Weights of a small transformer language model: learned positions.
MLP neurons of a small language model. Each row is named by its layer, matrix (down: output weights) and neuron, and shows model dimensions 112-239. Each number is 128 + 32 x the weight over its row's rms, rounded and kept within 0 to 255. Numbers have three digits each.
After each neuron's rows, "fires before" lists the tokens most often just after its 100 highest values on Wikipedia text that the model never trained on.

L16.down992:093189096162187117073162154133168164196131142137145120152112128144071093132111125137157077090165146101121133149101152109146135164090091050085105104080112107097089136134130161135086087096138099059116140177135098107091160071132116156120123121125063133154145156116141106104150123154078143095123097144129148140091117085120123129161127152110152158180162147102169197113174097153122122162122
fires before: "ed", "ain"

L13.down754:132091118133070114167162103146106075127126139106102122118142155185068145208210137124143159112173137109149136120142158143063120154073182131085120136149167155107146152102116109158105195158179139139126126128121098116091102104098037119161065152127117146119174092125136128121119164217121103127105133202162117147180085124137134145134092114161173143110174133113189206067112139137143089119190
fires before: " to", " the", "ain", "ly", "|", " "

L9.down550:139134051075126170111095151122133135176122132141088051097118167140117128122200127134100114178148201207175097092128057152166149140122143149071138150162068156144131139045087114159142138132112075152154109092138184150097191151103138145102139118113143126151137163108106110113105148138165156117133128144092098149164156131111140202108103170116168197134137083162099099142143190094134135141105
fires before: "e", "en", "h", "an"

L11.down938:127088071130097134159134126071117129115161155127109157136104141147119153086087127121116187103134124113097177089123120121092154175165109101158139115169081116068097086158144103123145132086098078144097160049122184130103121182168154166136150105172123112172153066180173140098104034073182167112081093153186109083119160132127167118134121136131180130122188130136044102144120116125146170121156
fires before: ":", " |", "|", "|---", "|---|---"

L15.down100:166120111070157116131104167109136188106099100141101083091161174132144124222095136095068112123146171110101162099130132113172091108112139159172083090141114160155095161094159146116169115167140162175145077137117089155081120127153167111093071110107147112088084106117119185113132154092096177088168166150170140110180154085177137099126162135149088136137182169097083125142129082064109150171098
fires before: " |"

L16.down485:172122109116154142095149104117075117117148163132155126153117128176170090170151162112098125112127183182085055183124137173158122124117102110134100104154089148169111151119110145114172058125124192151114151148136118089151110144180094107155110146109153189129094102158158096122083152114103166143129109157123105091177151146152114103058158118120110119129087163081036145148062116053157144149147
fires before: ")", ")\n"

L13.down117:157130125093129163116108060141100168136127135139171172154165133098124150114112084167170051156156155136160137158158146155104123082071100173158201122125183112134140099097107188166105093096093088125091109122146087132085076176094071137144120152091009138153161162142120127101090127167174120103155116107179127105104132131091112153162093156102150139068142170105148154132138115122087087104103
fires before: "ed", "s", "es"

L14.down452:113102132111074102111141064228160069210105167101139088109163142110091147097131127079086125184126172074147145122098127125151066153170181100089132140187109141066137137147123122138108116123108140142107152167134142115188139124101121114118093118124140138139127111108134107122123170079137174152141191115134085094103122179111109124067055106130107094105134149089186153162132191154094172101154
fires before: " "

L2.down641:140108179146094134102068127069106088195070127105157190114123138117128078183137115132158145085099149154104106090128153176146122129103131179136116171143137154162115158137166107157114077141112113130113160147162128125124143145198146154143081145149116086198151082140136132116135197099151126168094057117117122073069070114140127142159175074139157139110208068123130094085148109100114131167122
fires before: " ", "ch", "ly", "e", "n", "ust"

L3.down4:100118154138081150124111120061137138103143130121123141126159125169115102068112148122156082136134099123153123151189142201101087135156124085137181106087117092082139116178152188078123112132090077075122108114108063162172101156132092128164083168093087068145103123143079095147144188164121111112126052074142086143108185104169116134183091129126095131137040117109142048170102117056070146069131
fires before: "am", "way", "s", "ew", "ed"

L15.down461:142078202117095154107124147117089173165171152105093125114142179129182180130086114120102093131130157123125115187110142178158114114154155095148160085132116141118138183110044134099153135084094091092181047087055145151136130111192135164090058142086121125061069143103153154173106160147122128168111149137169113117140135103169121142115133111086112098197177095107095177100094148081141123158152
fires before: ")\n", "\n", ")"

L3.down874:143088080225161130108095159180113158096123191077150163120129167138178162065148100159127182155122128160123129122115109053156142092161128083169160157158084083123139131089151076081091134175073226109168158118114101120088091111123091159103100144168143116082115133143071151136120157146087087082118200119122127127110157131175152153160079152093101122138120135172105151108183139138135123151151
fires before: "e", "am", ",", "en", " the"

L2.down819:100147144176115141103092164054062123169060077127087191093080163086135143135161107175142106161120175085127130105186128132141137169122137117091163155109134092170118105130134077100112100107080126143157148167199146125088145154200138167106106099159063117140156109117125172107070117116137123109118062134092156083114103105122170170169157123115127152120163146121163151079177082124149076118149
fires before: " ", "ust", "ober", ","

L15.down425:132130156121126133085144106107110160115172164098110091157095118141127106179122178125090127140151151139100113140099111209108124147118128121162135108141102137144120170121073106158174053102118182153144107154130125085137087122188099103124063131106149186102079113132168095123087158112096142159148114219096113139141131170145114143105167112084081113146082171077071105122058140055194134150118
fires before: ")", ")\n", "),"

L14.down514:161158114114145172108095128080096067153142131123132111149152139189141125157188117030062184149109152167132154106172131125163099107156145166101092135124113160129095132117171130136128174166076116138158128065135181172156153095097190133108129162136139123105212141124100123171133128153142129109084191125125115088181091157128133139144182123100075118181173140090121040112128127123130124199143
fires before: "man", "pe", "an", "p", "ec", "en"

L16.down234:139100166124111149073080106160125021122081132171118126131048143130144125104154119128106124102115132154118120113149164149182150161108117058076092096127107160210152160098138142184105151200098148126147127187148103088110188171155147107061147174111152155105131183149095153136094142064110129082156107125098088151124132108169129104180127108150117084146134161122205165136103106117107137126167
fires before: "e", "es", "en", "ed", "ing", "em"

L11.down584:125153132151159130178197138141093113111148151114174124130087179094181101104151168153087123162123131106107099164177158097147143117078181164161171134159097066161141126108126145098083110106091141146086132118119079119125158133139165113172073162191100171105142149089111133141172072130136151143138104107100100120083128107158137126206110146127132156120113145153124151062130102123163133131125
fires before: "en", "9", "e", "at", "eng"

L14.down843:148102080140144115074102124060130204136092114136115189109127098111038075123113132162137148101125135096141110141162147167099106091107100155135133155110157145123080110107099153163092160109171077109073123113133111132097132130107098172127046122118149173085087114125063115070094108134157141123094066091141142108144109135057135200100115098113124118101117132134115150087198095105155139179118
fires before: " ", "u", "ec", "ly", "ies", "ember"

L11.down116:103125109090151109162160196181147141091063164127121121096112136113114124077178100121103141128216135078158106101160115089200135127094099096125124096145140121131178132161151114123150124096121118183140143135181118181091123125042101078091095108139143109099108135151116198194143142163169133142153151068133141061074125174086204099112126079127118133119136076122143146167167201124127091170134
fires before: "er", "e", "uc", " ", "r"

L9.down153:143114126115156135107090118116124163155142137107173135117181186115129111175108081166128094117150157172131160115165129050126075060149194105148145072115141050158117131138116199175094136144098135165192147126091147098164093127134114181093168149136103045185185164123205080126123138124137112173096082085159101150111146198158083115138143133096115117122150118096158166086155131153121125183199
fires before: "ed", "ing", " a", "e", "s", " an"

L13.down137:097090154152125148178111156116166123148097142097148115137099100142086084142127180078115138143157195084155123103215106151163162139108133122167105070113173169133105125131116134164108157148099138166142131169163176135112153139157105139101195120095119091138122112136111193127071094170085156071111120161149124101088090091151172120156114110198080066120211128143145184072098128089093148126097
fires before: " "

L3.down62:170069120090087187157133117111178202074130046109155101119192147145158107156138143112103076146113144104131107153120174111182114146105100126190117161133155175128128144140081127144195184146163129163133145167168081157127092109179180038188115144173110145125158143081171136115094098164114124119148118126067110154154192149109076095144155144160121139162146129105128160174168122109190153124141
fires before: "ed", "t", "es", "m"

L15.down724:157096139079109182108129153152078161191121146125167140068137141173113109097143133089119151133115098163139089144149138161148123110103051093134164091139146090145177081112114164164109123108182119122086109089114086118176074139136131118169080085112090130126113167115135148136156173147088086127077154111166087077100113189090155084145107103161121127131156127115112151181181144120104108147164
fires before: "er", "ers"

L13.down23:118112072094130139094129134115143127109077136160108129107107105148097094157135174124098081121123139112096174159115097091153137137129122097125130195125115162148120152081138149127123138212098158126096153192138181115156120160175185070124140132090093131101107092126141078161136099188093139109167214144149088093126222150137142163195147105137182155149049089138194120146097112129108126118169
fires before: "es", "ed", "e", "ing", "al", "el"

L9.down1016:144150120139131134185162138092096128157056110065105123086140103087143138143177119115124163108158141166072056104096098142102137098093144153133191067125107171082146201186167072171147112153073141144095110112114104146086148135128116123087120127120127224093112115140123119136176090130092165110104108164145084061103124140080128102112145116122106093084135192106092088112103138117118146124101
fires before: "-", " ", "|", "S", "A", "The"

L3.down233:139107129113109095142126111097080138141104128141103118136079165146153078136115162099118103140077142077166095115157167178128137149157175086136152214154110126108133115155163031144159139085203113163144158127153088125136164147117158145169124129148080181133122132202110135134174177105102072116184084094126150100113090121145099207119114149121071140185137103126186102141172141099095111127118
fires before: "ust", " ", "h", " An"

L2.down906:123110174132122164101101139098073065103083167151133185123120166131115110154160113146108160184110121037120062059178126106132214156116148122128131166212130073065173103148154065115118080148073111092143164148131123087095117120130121137132093107110110101122162144142088211192121134143097123119142104170135171067122087094162127203110142153127149099121149115109156087117156167149112099153121
fires before: " ", "ober", "ly", "an", " –", ","

L2.down692:126058089139131130112060134139168172115135105152128125115209113133127110161062137098103099111176141148136113174109093105103104123110147112136197125067168096147084128099174096126117140172063176103155184144096144084078122138151138129076153131134133171132126120100132096130126109090174115106109185107112077158144133104151148147144153130109034133255167160129120114125132094173120142136177
fires before: "ed", "ge", "ar", "o", "al", "l"

L3.down608:161199142118148154119126094108081127066102081129147158095149172157085129095155155117101110132075049081105137106135128120102157146157140115140118145152058129035139087133159069110088178155105109155171136147103152105152117197137094151121138108089092084126144158122106179096163099175161116143150099092145103122088115112124170109036084130136115119127129153151127110176159131143094121145069
fires before: " ", ","

L15.down52:153186086168081163137159092119128077106119168134089151176125135106134176101170136123152144119124140096164114134085146136126102098105154157096108103126084153079114102110128149081127165147131115121145118097140159147125121158179090153112100157105115116159098153127162093123126162117172141113159168124199100099089132160129158141108107095190106165114111149112095106111202123129092153077142
fires before: " ", "|"

L3.down563:123194161133167169107109138100126195179124097158121115134110191164107139168109206107122082110153122165189152140129173133160100128088107133119159128077136131109134134105120066155141170134190143146136094117096129075127147103094146177103175116085118121108076097101117149076135124225085186178206164066095110154159153119136107150136113118143061051145146096148150137193127124108087117113089
fires before: "y", "ug", "ra", " |"

L2.down850:135134097068075190117096123100063090151160069145155133085161110085063142160169134097137071140123121103165137135127196160147103079129094137112117149118113196155111120128137155194098081093091140138065146112088122180104000124135127120142124106093134137114110146146118133174086177122047122118136120115115092112104101131126095125139139172142172167136096104113095228138111105138134136069110
fires before: " ", ".", "\n", "==\n", " of", " in"

L9.down108:080115139143109090112114157107153143144113113159205122104159146131066162131131235134094123103100136061162174125125167104131127124122122176123158139079123192149097059125135072176184090156115137084183169120063164097085125162120152073128143092140106140058110132162114169154114100163121134180158084134124124080153110167169107112065161195120155169126099124123132166103148130152197118116128
fires before: " of", ",", " in", "."

L14.down602:106193178157144103157128140137126081152087100122083112116159122169111143177121185161146108126122103117149083120120147138159129098132144149122210138162159102136114132146136098146077168169144109097116162138095131155103099144143109149186132169142200162125079145194124104121164098089113173060169143175160122070078128152115151135118115128069133131169153170199125088140179120097144116127127
fires before: "|", "-", "==", "S"

L13.down143:102176127154190072166113116136095124106120083099165092127104100120156172171182148128145167118094096122108100132104205115195176108092116116188168138181106167138092112197145116173137138077089150109120146133083105078113118131142135129167129163121168135122086137160116134128208083092121140157112136175155093071155179172139163063092139135137138133088131131119147056123108130081112172143069
fires before: "-", " ", "ite"

L15.down5:111126107116148145122109099121143192156143124150110125145111143141121137184089138120114080094069100120122137090123119129131066104071126087135114118095147169101094091084077098166140125077144117139072124151124148114118193123129119146064169130119180123201115178123128097138086054179119080105082085142073138141132161147137152104102130166166125112115123184153111122119099130124110180196130
fires before: "ed", "act", "ess", "is", "in"

L14.down449:058150152149169103137114122176059132132131099066151141123138138085085156152135132135127150144159127094114119137121115096145171136127194172104135108132150112164140140144132125147132122131109139150131069136192155086135134190170062164188144124140125130115176087124107114115081160185162109085126121151142090115153138084191162086084117140151128040094143126125129126111159181130198143154122
fires before: " ", " a"

L16.down654:151131087066033121160123082077113097146172139102112175101112104149110077178101089107170149117200095128114133155165083132136086116114143101106140088129111095120109116096134143130179074162193148150159173108135115109139139099169102172147157136152085168125100158178145126066177189107138174128117146183189096083200145121114202141137142132097171133135112125093086136100104147150148154115179
fires before: "7", "9", "4", "0", "8", "3"